MLP neurons of a small language model. Each row is named by its layer, matrix (down: output weights) and neuron, and shows model dimensions 128-255. Each number is 128 + 32 x the weight over its row's rms, rounded and kept within 0 to 255. A neuron's up and down rows have the sign that makes its largest values positive.
A block is one neuron, or neurons of one layer that tend to fire together. After each block is what it responds to, as a language model described it from the Wikipedia text at the highest values.

L2.down44 [124 143 104 167 138 131 241 208  73 173 169 188 172 156 172 145 107 119 105 163 133  51  99 114 165 106 106  97 127 143 146 113 142 188  91 151  98  95 144 116 116 133 127 153 113  99 106  31 109  84 115 123 112 105 112  78 139 155  82 155 130 140 155 132 124  76 125 108  93  75 158 120 141  77 134 116 156 163 167 157  89 136 124 142 104 147 128 107 156 127 118 139 120  78 108 119 140 130  90 172 118 119 152 119  84 140 124  87 125 126 166 115 102 143 133 136 120 154  77 130  61 163 152  84 136 149 143 152]
L2.down152 [145  87 100 115  83 189 138 171 116 154 100  54  69 139  76 123 147  92 116 140 117 136 141 123 112 176 153 105 110 132 112 168 127  45 177 149 144  77 140 132 198 138 148 114 120 152 117 143 128 138 121  51 139 158 158 137 137  99 153  83 131 111 114 190 142  93 207 146 187 122 188 125 137  75 133 117 133 159 139 122 166  72 109 173 133 115 176  82 124 147 151 143 105  97 131 100 142  69 110 119 151 178 109 107 107 188 143 180  77 134 105 104 122 125  85 121 174 149 134 158  75  99 153  95 125  83 163 158]
L2.down199 [ 85  90 108 156  88 139 169 105 108 126 165 151 153 109 149 136 122  98 114 154 163 118  77 102 146 120 103 154 149 119  91 148 115 113  80  20  96 161 131 149 130 171 118  94 137 158  76 117  88 151 132 148  97 131 164 149  92 170 116 168 137  68 147 145 104 129 102 106 167 109  81 155  69 120 129  99  50 147 145 197 136 123 135 126 114 109 154  50 141 207 122 142 107 132  94  98 105 146 139 101 132 179 113  64 190  82 105 191  67 126 132 120 145  92 112 160 166  83  87 140 127 137 111 108 157 103 112  86]
L2.down221 [157  83 159 141 148 148  92 192 105 137 178  77  98  91 117 153 109  98 154 113 151 135 102  83 123 133  71 105  99 106 123 127 122 118  99 107 171 121 111 107  73 142 188 102  96 148 118 109  91  74  88  61  87  85 187  94 161 153 143 113 160 125 174  70  77 146 192 179 147  95 163 159 119  87 209 184 161 156 120 188  67 121 117 105 118  93 102 137 123 114 154 109  89 122 141  70 137 148  85  96 116  49  96 160 170 161 124 185  76 100 103 166 165 156  80 119 157 102 143 134 140  93 117 117 147 105  78 132]
L2.down721 [120 153 161  85 188 127 109 104 161 143  90 114 164 131 136 147  70 130  94  61 136  89  43  92 136  98 109  92  82 153 131 118 180 121 142 133  78 149 196 108  97 168 168  78  60 155 131 206 126 134 206 170  85 135  84 130 129 136  85 129 157 112 130 138 121 124  79  97 139 130 111 124 120 122 113 128 136 154  87 110 180 119 147  84 155 141  89 134  92 146 130  96 106 154 146 138 153 201 116 137  87 121 120 132 144 189 105 134  79  94  27 130 125 165 134 134 116 129 112 156 173 103 117 176 120 103 151  97]
L2.down925 [128 110 119 116  84 126 165 140 188  80 136  70  97 109 143 124 143 179  95 135 103  84 131 121 169 176 173  98 140 134 147  95 116 125 197  76  85 146 118  87 122 133  46  82  99  89 111 115 167 173 113 104 129 103 122 213 121  83  97 169 133 145 116  24 144 138  94 160 130 178 145 129 134 112 157  44 119 133 118  89 154  97 132 112 143 108  71 173 141 110 144 144 200 134 123 143 145 165  85 170 134 158 152  65 138 145  57 120 158 125 155 129 199 102 152 163 157 118 146 119 142 122  98 130 103  76  97 140]
L2.down931 [124 105 161 153 101 135 153  90 196 114 115  97 145 134 145 160  92 162 136  96 211 162 128 173 130 131 171 133  97 142 189 146 118 188 132 141 170 132 154 115 108 196 118  90 124  96  78 114 122 115 169 139 105 147 165 145  80  69 138  83  79 120 136 189 111 141 159 144 105  91 154 122  90 152 103 136 132  98  80 143 112 165  93 134 100 159 130 172 148 110 166 180  21 139  83 133 119 147 165  81 185 132 130 151 111 143 176  96 135  99  86  76 136 114 170  77  92  94  67 104 159  97 151 176 108 160  74 119]
L2.down952 [ 81  88 157 164 168 128 150 128 106 160 141 122 124 160 156 120 147  98 141 112 164 111 147  93 115  76 171 112 120  82 133 112 144  40 114 158 170 120 150 135 138 139  60 120 144 104 170 102 158 112 151  69 112 142 171 176 126 131 125 133 131 129  68 229 135  88 108  77 161 160 121 141 170 138 133 117  95 151 180 167 138 124 145  50 100  75 149 150  55 122 125 139 125 101 207 136 101 111 144 109 104 125 138 173 117 128 147 142  97  96  88 173  74 117 122  99 108 160 113 136 111 143 120  61  88 129  64 112]
Responds to: Mid-word fragment tokens

L2.down332 [ 76 132  83 151 144 161 109 128  97  86 170 133 152 153 127 124 136 164  52 150 114 129 128  81 109 123 150 126 170 146  84  86 106  65 129 152  89  86 161 156 139 128 192  82  89  66 122 135 102 121 171 102 103 114 188 147 112  91 167 133  82 173 113 157 100 161 103  67 179 118 135  58 112 166  78 116  94 108 158 142 140 139  83 127 133 106 135 147  99 129 148 104 183 136 108  95 166 128 121 148 146 102 176 114  47  89  90 150 175  69 171 117 147 128  72 132 112 137  95 139 136 178 163 117  75 132  82 128]
L2.down348 [138 153 107 112 163 196 136 140 169 125 174 181  98 110 168 114  64  97 136  90 116 124  92 105 118 194 149 122 112 117 156 137 105 150 166 144 149 165 153 113 141 107 144 145  72 119  91 165 124 144 108 105 131 162 149 141 177 147 153 134 128 112 155 105  89 150 152 107 141  62 148 100 130 145 105 104 182 175 116 139 112  49 121 158 107 141 129 141 118 119 168 191 111 137  99 135 146 169 150 121 124 117 121 105  64  89 158 110 137 105 154 108 107 145 121  97 132 157 162 175 165 141 126  84  95 108  96 117]
L2.down386 [117 191 137 126 168  48 108  98 121  92 121 133 139 169 127  72 147 158 135 194  81 163 104 104  93 134  98 176 162  80 142 155 111 131 131  80 152 136 138 177 120  93 103 125 138 122 125 144 176 109 130  98 100 120 121 123 184  27  57 136  92 126 141 113  80  91 112 112 131 149 125 185 109 170 148 126 136 115 156 115 117 104 107 113  97 155 151  98 121  80 104 100  70 163 107 125  83 119 127 105 114 126  97 148 120 112  77 154 132 134 160 137 110 147 128 110 141 169 161 146 116 169 132 144 104  91 143 137]
L2.down429 [143 102  90  98 125 152 160  90 130 118 144 107 127 132  84 105 110  94 119 156 153 180 126 113 118 135 145 133 133 114 143  99 195 107 139 156 170 140 128 140  94 118 138 171 192 150 120 110 111  50  59 113 141  77 155 160 153 158 130 173 116 109 137 109 118 160  73  97 117 125 167 165 156 132  94 202 129 169 103 170 166 120 112 134 150 116 132 133 151 155 123 117 156 150 141 145 133 127  70 166 125 165 102 106 153 135  75  69 170 137 184 147 149 124 154 162 132 192 138 150 172 124 157 163 141  87 118 139]
L2.down560 [142  74 132  95 201 116 146 137 148 124  87 155 156  44  95 145 104 126 158 127 160 130 104 125 155 147  37 164 142 181 110 158 141  60 151 168 124 119 205 105 121  82 141 156  74 145 123 130 154 140 117 154 116 164 113 204 109 120 127  85 165 155 122 116  96 105 159 118 127 134 126 154 150  95  70 143 134 126 190 113 130 127 133 121 121  96 136 166 159 133 165 183 175 124 118 112 176 124 144 122 170  98 166 143 151 105 163 166 121  78 180 117 162  85 129 130  85 144 127  95 104 169  80  82 112  98  73  90]
L2.down767 [109 165 101 172 148 118 117 135  85  98 131  91 145 102 118 174 187 128 117 160 168  94 122 159 118 122  93  97 148 143 181 187 134 141 121 119 182  85 118 138  90  95 112 103 169 136 139 157 116 185 171 156 126 135  97 126 150 149 138 116 114 107 144 148  91 133 108 110 157 167 123 108 126 140 114 131  87  82  95 118 152  91 104 133  81 107 117  91 114 106 129 154  93 165  90  98 166 132 120 111 145 159 142 107 191  74 110  96  95 130 158 125 114 129 114 110 151 190 127 109 106  80 111 115 153  42 156 131]
L2.down1000 [172 114 103 156 139 135 135 185 169  63 156  74 139  76 119 141 179 146 145 109 141 138 128  74 128 163 127 141 146 133  88 135 181 115 101 128 131  94  97 102  96 125 161 192 151 127 111 107 146  62 140 147 172 121 133 169 175  73  96 175 158 112 151  71 128 159 158 137 131 105 136 115 203 109 157 159 138 123 115 103 106 145 101 237  99 133  84 126  76 148 153 113 160 122  99 135 132 185 109 176  94 192  90 119 146 130 112 124  94 134 167 163 134  93 130  83 149 134 114 143 136 120 144 112 132 134 112 117]
L2.down1015 [118 176 119 113 124 139 122  99  91 119 102 113 115  94 131  98 169 153 136  70 104  94 132 106 142 122 131  47 126 124 145 146 111  72 167 105 140 169 136 126 168  99 130 157 164 125 171 181  90  86  68 133 108 169 105  97  89 135 155 100 128 126 171  89  44  92 145  79 177 182 139 143 147 121 141  86 110  36 147 139 151 117  95 135  93 170 123 110 153 129 148 122 138 101 162 104 123 138 126 135  65  93 129 102 110  61 152 109 121 138 121 100 128 100 149 128 133 143 123 146 134 120  79 127 101 157 136 123]
Responds to: Closing quotes, chart headers

L3.down122 [123  77 184  92 187 185 107 136 125 161  67 134 149 182  92  83  93 150 122 126 168 118 140 163 110 181 153 175  85 124  94 159 119 133 127 154 168  74 103 162  91 165 137 156 152 174 142 132 130  91 180 164 102 140 141  95 149 151 169 147 165  64 175 161  89 137  72 123 132 146 103 108 126 177 162 165 166 117 131 190 177 122  99 135 168 147 139 195 129 168  89 109 119 102 205  95 129  90 161 116 107  81 153 146 143 150 124 115 155 100  71 126 195 150 102 133 124 146 128  95 143 162  89 110 104 126 152 163]
L3.down178 [139 151 118 107 141  85  69 108 154 105 156 102 104 111 128 107 149 155 147 168 121 134 126 122 179  85 110 100 163  97 152 156  93 187 139 107 120  77 106 156 132  79 183 180 154 175 156 166 191  49 174  86  99 162 150  89 117 102 161 166 135  96 181 172 177 197 181 175  78  86 133 159  91  83 145 132  94 134 101 147 124  97 120 117 110 210 112 148  99 160 140 130 146  84 154 146 177 112 128 130  92  81 134 111  72  79 107 144  95 128 105 144 129 145 149 115  95 159  94 198 122 173 141 109 117 114 198 155]
L3.down182 [ 91 131 107 105 133  49 209  80 174 110 191 145 106 114 144 142 110 132 190 102 149 137 118 103 122 188 133 103 135 111 141 164 156 198 137 129 172  76 112 112  98  89 183 154  96 150 164 151 144 179  94 110  94 118 128 127 133 148 138 171 107 127 166 168 164 119  80 140 102 180 148 131  97 121 115 124 132 131 178 158 138 110 158 114 168 151 154 139 128 121 169 129  77 125 106 139 139 147 169 140 129 135 162 165  89 121 125 119  84 128 140  72 136 131 141 116 103 188 115 111 118 161 127 116  97 126 139 123]
L3.down492 [ 85 125  98  87 115  90 174 115 128  47 123 136 145 162 172 111  90  76 115 110 110 161 153 126 158  63 124  97 100 145 119 112  94 158 144 101 141 129 141 100 118  83  77 136 158 113 121 103 145 107 129 153 137  86 125 131 126 126  80 140 112 107 169 143 157  93 131 114 175 121 156 161 130  62 144 138 138  66  96 160 159 140 129  84  69  65 182 150 152 119  84  95 155 106 154 134 133  83 140 168 135 138 143  61  82 174  77  93 140  75  86 132  80 101 176  78 121 156 161 149 136 126 102 113 143 126 170 183]
L3.down673 [138 130 130 128 101  97  40 144 146 144 119 153  95 156 101  49 156 128 140 141 122 109 161 124 142 162 184  87 164 117 150 104 122 134  90 129 118 114 126  76 140 206 138  91 149 129  96 144 100 152 149 173  48 138  99 161  97 133 115  71 103  39 176 120 147 179  84 147 136  42 130 104 176 128 145 129 159 102  56 134 126 114 121 129 117 151 187 143  77 221 131 123 152  96 124 106 139 129 137 173  84 103  86 112 185 121 158 125 152 127  84 176 108 103  96 177 145 103 140 139 147 178  62 135 173 146 111  95]
L3.down675 [138 129 151 163 123 121 128 127 166 121  98 204 110  63  88 123  73 136 120 112 108 181 108  75 122 105 112  95 222 152 100  97 128 107  87 104 161 160  78 150 151 174 106 180 159 124  71 130  74 152 149 165 129  93 132 137 149 154 121 130 130  98 121  89 144 123  92 190 127 118 126  78 118 146 136 176  71  55 137 121 107 110 101 101 114 105 123 133 106 105 108 119 147 145 138  81 131 172 130 183 102 138 104 156 154 120 100 123 153 111 140 107 123 152  83 164  59 110 151 136 100 126  87 121 180 117 112 117]
L3.down713 [154 143 129 137 159 125 154 102 170 109 104 175 107 137 107  77  97 107 106 189 122  74 107 172 168 139 162 118 132  90 165 102 208 105 180 152 124 175 114 180 126 170 159 185  82 163 129 193 168 156  97 192 169  89 114 122 167 158 147 145 102 157 140 138 137  65 117  95 138  69 117 119 120 132 156 132 180 144 117 143 177  98 132 113 122 105 138 147 109 152 120 132 136 137 152  84  54 132 127 124 215 143 135 103  98  29 175  97 156 111 100 132 143  91 136 100 121 134 163 108 152 117 164 167  86 101 129 145]
L3.down832 [130 145 162 175  74 142 146 126  99  98 129 127  97 119 166 108 144 170 135 128 106 111 129 117 145  80 113  97  97 128 146 133 160 136 128 150 165 106 100 163 133 148 109 174 171 121 117 162 159  98  82 145 101 118 128 157 170  96 100 112 112  89 127 153 116 107 163 118 163 135 149 118 105 158 149 120 134 173 129 180 113 116 128 129 111  69 128 102 144 131  90 156 157 112  36 168  75 134 167 142 104 148 163 114  78 136 120 140 144 125 117 134 108 123 167 168  39 140 118 105 128  82  53 136  95 190 130  87]
Responds to: Coordinating conjunction after modifier

L4.down865 [ 71 188 118 133 112 114 215 152 117 118 139 134 123 169 130 135 185 154  97 116 111 153 156  58  57 117 162 144 147 177 107  73 129 183 109 100 155 135 181 108 123 109 106 190  98 114 107 163 134 105 144 158 121 133 167 164 118 122 110 188  94 151 112 114 150  77 100 126 112 141  97 138 134 111 138 183 112 106 134 144 108 102 107 139 136 119 178  95 111  95 117  93 190 129  98 124 102  76 135 202 120  97 138  94 176  85  90 152 115 136  99 175 120  98 176 136  89 164 152 112 130 103 175 159 122  97 175 109]
Responds to: Mid-phrase coordinator or word ending

L4.down912 [166 134 127 108 104 116 168  79 164 129 148  82 101 120  77  59  51  70 104 156 128 148 145 131 133 133 190 168  71 164 130 126 162  98  90 158 130 124 155  55 162 134  86  95  93 139  90 123 154 183  91 127 177 113 129 165  96 141 113 114 114 107 117  79 146  69 148 137 202 124  82 151 153 122 118 123  70 196 155 162 162 171 117 165 118 136 165  72 119 109 118  88 150 143 162 122 115 129 139 124 101 129  96 158  49 149  52 115 129 122  73 152  85 161 128 148  85 121  84 110 151 111 142 178 164 124  67 132]
Responds to: Sports team name endings

L2.down13 [173 179 124 107 101 207 150 151 125 106 121 148 115 169 135 113 145 104 143  45  97 103 128 169  61 214  95 180 154 195 142 171  82  87 121 132  69 138 116  76 139 119 142 121 131 179 151 102  88 141 135 114 158 153 151 150  92 115  79  90 121 104 111 126 122 106 139 185 146 124 100 132 131  70 124 109 186 176 117 172 220 170 156  66 136 141  33 127 134 136 175  89 141 170 119 167 122 142 132 217 165 120 112  77 139 153 106 135 185 141  68  93 120 105 110 140 101 163 142 152  77  76 156 152 105 150 124 116]
L2.down33 [129 150 134 120 100 169  93 102 145 170 113 123  94 128 184  98 103 181 149 159 197 123 169 171 175 147  80 134 112 105 119 122 141 140 105 126 165 124  75 140 126 177  90 153 115  82  70 118 164 114  54  95 142  83 193 133 163 139 125 147 105 130 107  85  91 101  92 132 133 132 130 100 110 158 138 143 100 165 135  84 175  84 193  68 148 165 115 129  86 108  70 133 130 143 103 120 131 143  92 144 135 147 107 128  71 132  91 119 156 182 136 115 177  90  96 127  71 119 148 153 122 124 127 125 159  95  86 131]
L2.down73 [115 112  84 147 134 123 139 186 144 117 137 177 115 128 134  80  53 138  95 200 176  94 111 149 157 149 157  76 160 131 133 177 159  80 123 143  89 101  77 142 117 148 154 126 142 150  94 101 194 137 156  98 126 118  81 110 128 186 150 140 139  74 124  94 145 122 123 116 150 148 147 108 152 144 141  96 131 102 159 132 130 116 164 134 127 107 170 157 158 121 147 107  92 116 174  71 164  96 125 112 164 135 148 100 124 178 104 139 111 123 151 152 131  98  54 124 104  82 144 113 110 110 122 134 170 111 125 114]
L2.down315 [113 131 149  80  81 186 129 118 141  93 103 191 159  91 100 121 113 142 149  80 130 119 143 169 127 130 161 126 136 152 170 130 175 119 135 132 105 136 118 117 150 152 105 142 150 155 175 123  78 136 136  89  84 153 130 158 158 148  88 135  88 172 159 105 188 153  82 137 159 146  92  81 141 109 125 124 135 117 132  74 202 126 146 174 167 139 113 141 122 172 168 139 148 148 116 112 107 165  90 181 146 109 150 136 142 110 127 105 155 199  73  98 134 123 160 162  99 125 147  63 115 117 122  92 126  90 108  61]
L2.down572 [ 70 105 129 168 147  41 114 161 150 146  87  91  74 161 196 166 100 116 148 140 109 142 105 112 146 164 113  93 104 121 113 130 135 185 105  79 187 120 106 142 141 203 158 179 142  72 124 127 115 157 116 126 120  95  40 115 176 149 139  89 105 105  75 189 105 141 152 104 109 137 165 143 114 156 106 152 138 107 143 165 100 165 131 146 116  86  88  95 100 154  73 158 146  85 165 120 135 129 140 151 155 128 118 167 100 128 147 168 143 159 176 143 173 121 125 136 158 105 149 200 166 137 138 123 139  97 146 167]
L2.down615 [ 67 135 134 129 163 159 109 173  49 113 135 172 105 152 168 118 101 131 139 136 117  90 131 112 162 157  99 130 115 159 123 136 136 122 105 155  72 163 130 158 110 162  68 158 125 138 103 130  93 109  98 159 105 140 126 172  54  66 106 155 143 108 185 121 111  91  94 133 134 131 108 136 122 131 186 178 125 104 127 134 106 130 133  78 170 118 196 172 174 149 103  74 125  85 135 107  99 151 126 121  80 138 103  84 145 113 102 113  67  94  98 166 114  94 132 142  30 149 114 127 167 193  93 140 135 133 133 110]
L2.down666 [ 46 217 184 124  94  97 130  95 120 112 151 127 147 100 146 126 117 135 170 127 167 108  92 176  86 103  96 152 102  79 120 162  49  87 110 119  79 143 108 126 133 178  78 103 133 151  67 100 160 205 126 134 127 147 142 112 136 176 141 109 133 164 114  92  92 125  88 106 130 105 184 108 112  86 183 120 108 139 156  78 114 135 161 137 113 136 125 173 139  71 142 119 129 214 132 104  91 144 148 114 164 165 134 166 128 124 120 149 115 162 180 124  71 208 136 144  92 110 144 143 154 115 118 135 155  99 171 124]
L2.down995 [102  78 121 131  76 156 122 148 185 157 120  88 111 115 146 117  71 163 112 157  69 111  86 148 179 131 109 145 121 139 131 147 130 153 161  86 134  79  86 165  95  98 105 151 146 129 165 158 102 139 151 142 115 142 121  94 176 145 126 141 131  83 110  83  99 127 140 151 119 106 124  68 112 190 130  84 121  84 151 123 116 128 105 158  88 103  97 169  64 120  86 147 146 110 105 119 133 150 105  97 173 107 118 196  93 100 123 160 122 130 114 131 125 164 120 138  95 149 102 121 134 131  53  64  95 170 145 148]
Responds to: Coordinating conjunctions between conjuncts

L3.down19 [103 144 133  97 158 119 114 113 157 121  99 166 171 132 133 135 165 122  68 143 130 125 136 160 156 116  83 117  88 143 116 146  79 158 175 156 121 103 153 108  87 146 123  93 131 152 110 104 108 171 210 130 138 119 123 177 179 125 129 152 190  67  90  71 159 170 150 116 153  92  82 133  98 179  89 138 158 125 119 154 124  95 141  98 108 151 151 172 142 121 105  15  81 107 111 105 132 135 173  99 109 157 137  81  80 156 152 146 108 158  98 155 120 117  77 112 129 143 144 127 115 126 136 154 185 110 139 131]
L3.down39 [172 116 119 114 155 101  99 106 163 163 168  68 130 152 111 138 146 111  81 125 100 139 149 170 152 143  99 128 166 129 172 144 165 113 127 178 126 116 136 138 159 139  98 142 134 129 132 108 102 143 168 150 114 171 130  96  91 105 167 138 115 139  96 112 149  89 133 159 155  73  73 204  61  81 129 151 102 141 168 128 116 140  88 127 148 181 158 140 119 121 143 143 149 117 133  92 145 125 141  94  81 131 138 152  90  73 141 167 104 138 199 194 135 218 109  89 123 137 160 155 103 146 141 103  78  89  70 157]
L3.down49 [140  92  88 160  56  88 167 139 154 174 165 129 167 186 184 132 115  91 139 182 127 141 169 135 181  90 113 154 110 161  79 160 119 120 161  96 152 110 148 162  14 123  86 100 206 112 123 133 181 131 121 144 114 135 144 141  82  85 102 153  74  69 125 153 212 117 153 115 133  79 152  84  97  98 156 107  96 105 132  95 112  78 141 103 100 149 101  89 139 193  83 132 144 131 188 177 115  88 128 152 118 108  80 134 110 132 129 123 107  72 125 130  87 128 122 139 122 135 154 107 120 147 151 140  90 147 111 113]
L3.down323 [188 150 109 111  97 127 134 149 126 116 200 162 118  92  99 101 157  93  55 143 161  80 131  50 115 133 172 128 170 143  94 134 185 121 154 119 121 137 160 102 117 107 124  86 149  88 106  89  83 113  34 144  70 166 105 135  68 118  99 123 141  78 150 151 150 131 123 113 114 123 145 164  90 113 154 160 107  99 150 185  90  76 126 141 122 119 172 110 124 123 106 122 115 113 109 175  96 154 134 186 166 132 131  39 109 185 198 127 139 169 120 161 132  90 124  85 104  85 135 123  84 107 135 114 135  62 158 139]
L3.down437 [ 72 113 124 126 133  84 170 130 107 116  81 165  96 134 183 100  59 110 137 168 177 169 174 121 133 132  75 123  76  92 135 182 133 130 119  97 149  80 128 151 143 113 132 152 170 120 104  86 140 174 162 157  68 153 133 150 139 127  82 117 115 111  94 177 153 165 149 188 121 155 178 146 132 133 151 130 141 178  81  92  94 133  84 174  64 132  69 112 143 130 128 128 113 126 111 137 146  93 113  77 134 123 170 177 131  70 152 140 174  73 121  86 129 118 126 147 154 107 129 123 140 152 127  68 105 137 127 145]
L3.down699 [127 133 101 134  85 153 129 143 115  96 131 113 155 100 156 127 136  97 160  90 191  90 141 160 154 120 144  80 116 149 110 114 147  89 140 117 130 168 216 137 154 150 130  95 131 100 114 107 175 137 172  79  99 158 107 170 100 141  92  58 164 102 111 111 112 132 126 156 103 190  87 100 121 140  77  94 116 137 151  95 191 128  85 127 148 106  97 131  78 147 130 116 171 128 136 139  93 160 117 136 134 184 149 114 142 110 107 101  87 127 184 164  83 127 115  75 116 125 136  76 127 122 117 116 169 110 105  66]
L3.down720 [ 96 186 102 129 142  94 134 107  74  96 151  71 175 100 138  78 158 112  92 123 115 140 123 140 184  63 139  64 114 147  59 161  86  95 156 102 107  97 143 109  88 124 162 125 159 117 123 153 121  80 175 113 114 167 101 177  60  83  80 136 107 110 165 143 144 100 167 132  90 134 124 136 144 141  81 128 101  80 203  99 103 126 173 112 155 107 146 148 112  97  60  96 101  54 147 152  97 140  99 151 122 108 175 182  84 111 186 169  89  87  88 113  58 166 169  84 134 127 120 132 181 153 144 131 135 158 144 109]
L3.down859 [134  69 153  94 134 144  87 132 156  93 142 110 107 120  98 121 148 109 151 107 148 105 141 143  76 172 184 163  59 149 136  98  91 118 117 153  84 141 124 143 127 144 166 182 108 107 107 154 143 116 157 129 134 125 136 115 131 103 161 171 156 135 159 153  97 122 184 135 142 117 171 162 136 157 151 138  73  87 161  97  93 123 123  84 131 149 117 134 140 127 150 175 165 135 120 154 173 123  74 172  90 135  93  94 135 123 135 115 152  84 114 155  61 129 189 150 138 112 107 113 137 131 162 140 158 131 102 149]
Responds to: Piece after Al prefix

L3.down27 [109 174 192 123 142 159  73 132  85 158 102  93 107  70  83 147  97 126 146 106  77 202 124 139 180 137 160 153 206 138 131  71  96 142 174 122  63 176 174 105  74 127 138  92 162 145 127 100 110 166 137 130  92 107 142 124 124 115 149 156 152 128 119  38  69 101 103 115 104 117 126 197  97 107 109 169 104 164 210 215 150 115 143 133 131 131 135 196 154 137 147 147 108  90 140 179 146 146 128 188 121 121  94  64 104  80 124 106 153 114 109  96 132 123 166 138 120 141 155 149 113 156 152 104 101 147 120 100]
L3.down174 [108 161  67 136 126 111  65 127 128 152 149  85 117 112 110 184 109 120 149 114  75  95 119 131 149 110 132  97 159 127 121  75 121  79  74  67  76 145 134 110  93 114 129 198 155  61  86 142 149 169 104 161 131 113 135 203 110 102 107 188 127  37 106 103 101 177 181 115 106 123 148 183 115 169  67 100 119  95 139 109 140 108 125 161 131 129 121 124  81 108 105 148 136 127  92 121 140 104 120 142 142 153 180 162  17 132 138 142 200 135 163 122 120 144 137 135 105  70 139 192 137 138  69 159 107 170  88 103]
L3.down211 [128 185 150 142 145 101 115 162  87 116  69  68  88 144 118 121 120 135  99 107 109 205 111 127 198 134 121 119 138 126 163 126 141  94 139 143 136 106 104 158  95 121 143 141 212  91 161 132 108 117 165 135 102 134 125  89 168 147 118 131 182 170 127  97  91 149 159 121  99  91 168 108 113  41 154 108 155 166 135 118 126 134 129 154  90 153 110 154  84 101 143  83 161 156 166 106 130  85 183 169  95 125 161 126 161 104  99 203  92 120 168  85 145 116 125 155 118 134 177 106 123 150 144 174 163 131 114 198]
L3.down214 [135 118 133 169  81 178  75 127  71 121  99 164 112 130 134 134 157 190 125  53 118  82  56 122 146 132 105 127  93 149 128 159  88 138 101 125 182  75 115 116 136 124  60 118 177 137 133  55 157 164 137 122 164 123 132 107 107 218 146 113 113  79 136 133 141 119 135 150 120 136 165 128  91 142 155 106 133 186 148  80 101 152 146 124 136 145 103 101 137 134 136 153 152  94 144 149  98 110 186 131 162 108 143 141 103 139  69 103 113 109 132 121 152  91 135 159  78 121 109 113 121 141 173 198 127 106  94 163]
L3.down343 [133 121 138 173  74 154 141 136  95 124 174  42 138 171  91 169 135 119 123 168  97 144 107  94 189 110 141 110 150 158  85 112 138 172 123 142 104  79 106 162 132 136 123 119 120 123 166 118 149 118  72  87 119 120 100 139 186 148 139 138 107 149  56 119 127 114  59 154 129 110 141 152 151 127  66  91 103 101 145 143 135 142 143  94 167 106 136 118 156  79  93 164 125 100 104 109 116 119 163 104 129 184 143 131  97  91  98 140 155 119 132 100 137 152  90  60  42  42 117 147 147 143  81  71 105 110 152 136]
L3.down358 [122 112  97 141 176 137 150  73  70  20 122 121 124 103 134 169 122 161  62 163 128 109 135 148 128  85 111  91 140 111 105 122 112 134 160 127 140 138 112 124 166 123 109  96 124  93  90 167 148 199 122 169 154 152  89 135  70 163 175  70 163  82 125 155 121 102 146 119 115  86  96 197 157  52 142 134  73 100 178 141 159 128 164 158 118 142 170 107 124  97 131 151 198 108  69  83 119 107 131  71 139  88 173 160  91  72 107 139 161 150 169  93 143 115  92 152  93  72 137 139 178 119 181 149 137  89 115  96]
L3.down857 [157 187 131 113 117 121 150 146 129 163 114  97 118 174 124 128  85 168 142 147 110 210  73 108 152  84  68  70 160 131 137 121 135 133 124 163 126 198  93 138 131 138 139 123 128 137 165 101 108  73 102 162 169  91 180 127 121 129 192 155 140 192 188  83 115 117 112 156 120 151 131 132  92 117 161 120 136 170 187 138 148  86 122 181 119 132 140 131 131  88 150 142 193 226 158 116 118 136 136 137 112 138 164  89 141 123 149 144 118 143 189  60 121 115 130 113  65 140 210 119 149 129 136  95 129  83  67 103]
L3.down907 [125 115 147 160 164 161 135 132 117 101 146  89 143 174  89 198 149 137  75 125  90 145 131 147 147 148 151 129 157  82 139 162 134 124  78 120  73  88 121 120  97 118 139 113 118 160 123 154 104 135 128 107 113  65 135 150  97  92 103 156  73 157 124 165 131 124 115 118 114 109 134 130  98 182 142  85  84 125 168 194 111 161  78 136 141 147 171 247  86 145 152 156 152 109 128 138 126 162 113 162 158 134 182 119 102 128 115 135 153 144 124 177 142 219  97 157 134 128 141 156 123 139  94 141  78 137 158 147]
Responds to: Name and title endings